Weights of a small transformer language model: 5 heads of 32 (1 for keys and values).
MLP neurons of a small language model. Each row is named by its layer, matrix (down: output weights) and neuron, and shows model dimensions 80-143. Each number is 200 + 40 x the weight over its row's rms, rounded and kept within 0 to 999. A neuron's up and down rows have the sign that makes its largest values positive.
Before each neuron's rows, "fires before" lists the tokens most often just after its 100 highest values on Wikipedia text that the model never trained on. A number after a token or word is its count.

fires before: " a" 42, " an" 12, "," 8, "9" 6
L5.down34,225,263,144,147,153,153,202,204,210,230,170,252,234,176,239,172,181,199,134,155,166,216,182,260,177,143,203,218,283,164,221,211,231,182,229,223,191,200,159,155,175,205,128,166,180,189,193,260,185,207,165,161,200,154,184,182,156,214,169,217,256,220,184,212

fires before: " " 97
L5.down292,186,237,228,131,186,238,242,200,231,183,203,138,187,198,220,168,268,310,119,202,212,219,127,219,174,179,244,199,122,197,193,213,194,162,184,226,262,122,230,144,174,154,231,181,148,195,160,174,174,204,174,243,209,222,318,266,239,233,236,190,177,169,189,223

fires before: "|" 84
L6.down1,153,237,113,186,182,211,203,224,169,161,186,225,232,208,180,195,183,147,196,205,176,205,201,157,179,194,204,262,252,189,122,211,204,301,181,178,180,193,229,175,247,159,214,212,234,203,238,255,212,190,224,184,248,163,230,212,212,214,203,197,223,183,164,197

fires before: "0" 33, "1" 18, "2" 13, "3" 6, "8" 5, "7" 5
L10.down44,181,179,246,247,174,184,120,254,214,225,142,164,197,132,186,249,201,188,213,161,196,244,221,106,201,187,158,136,297,217,176,204,195,216,174,219,210,196,142,138,282,215,211,196,193,225,137,189,190,164,259,193,193,220,135,193,204,165,225,222,261,225,179,186

fires before: " |" 29, "2" 19, " –" 7
L6.down115,215,164,161,160,167,209,199,214,200,223,215,171,199,200,303,181,243,301,166,177,186,171,184,174,162,183,106,249,272,161,167,245,184,201,274,160,269,151,218,198,293,192,187,223,206,206,300,163,190,152,200,143,223,177,179,314,120,152,230,206,232,146,214,158

fires before: "s" 73, "," 4
L5.down39,138,161,197,178,198,258,235,150,226,201,151,187,230,239,213,136,253,183,222,191,254,211,251,168,192,223,203,167,226,205,183,202,189,179,221,121,236,170,223,147,222,274,243,185,234,211,181,223,255,242,87,178,277,196,266,224,215,183,164,223,238,214,289,241

fires before: "0" 24, "1" 14, "5" 10, "3" 10
L5.down9,246,166,160,219,256,185,266,164,216,174,182,254,142,185,166,195,213,139,176,208,196,256,225,164,281,199,182,145,154,217,284,280,165,170,261,210,194,172,204,221,158,221,258,191,247,221,235,216,209,159,224,98,214,252,179,178,201,189,163,160,272,179,238,230

fires before: " " 41, " August" 6, " the" 6, " January" 5
L6.down46,174,240,223,115,186,171,221,161,176,178,186,247,187,198,299,157,225,177,139,209,284,178,204,209,199,228,214,158,235,235,223,158,193,152,204,214,168,185,227,240,202,168,236,176,197,181,173,170,173,240,199,238,240,219,236,189,247,153,171,231,183,217,246,119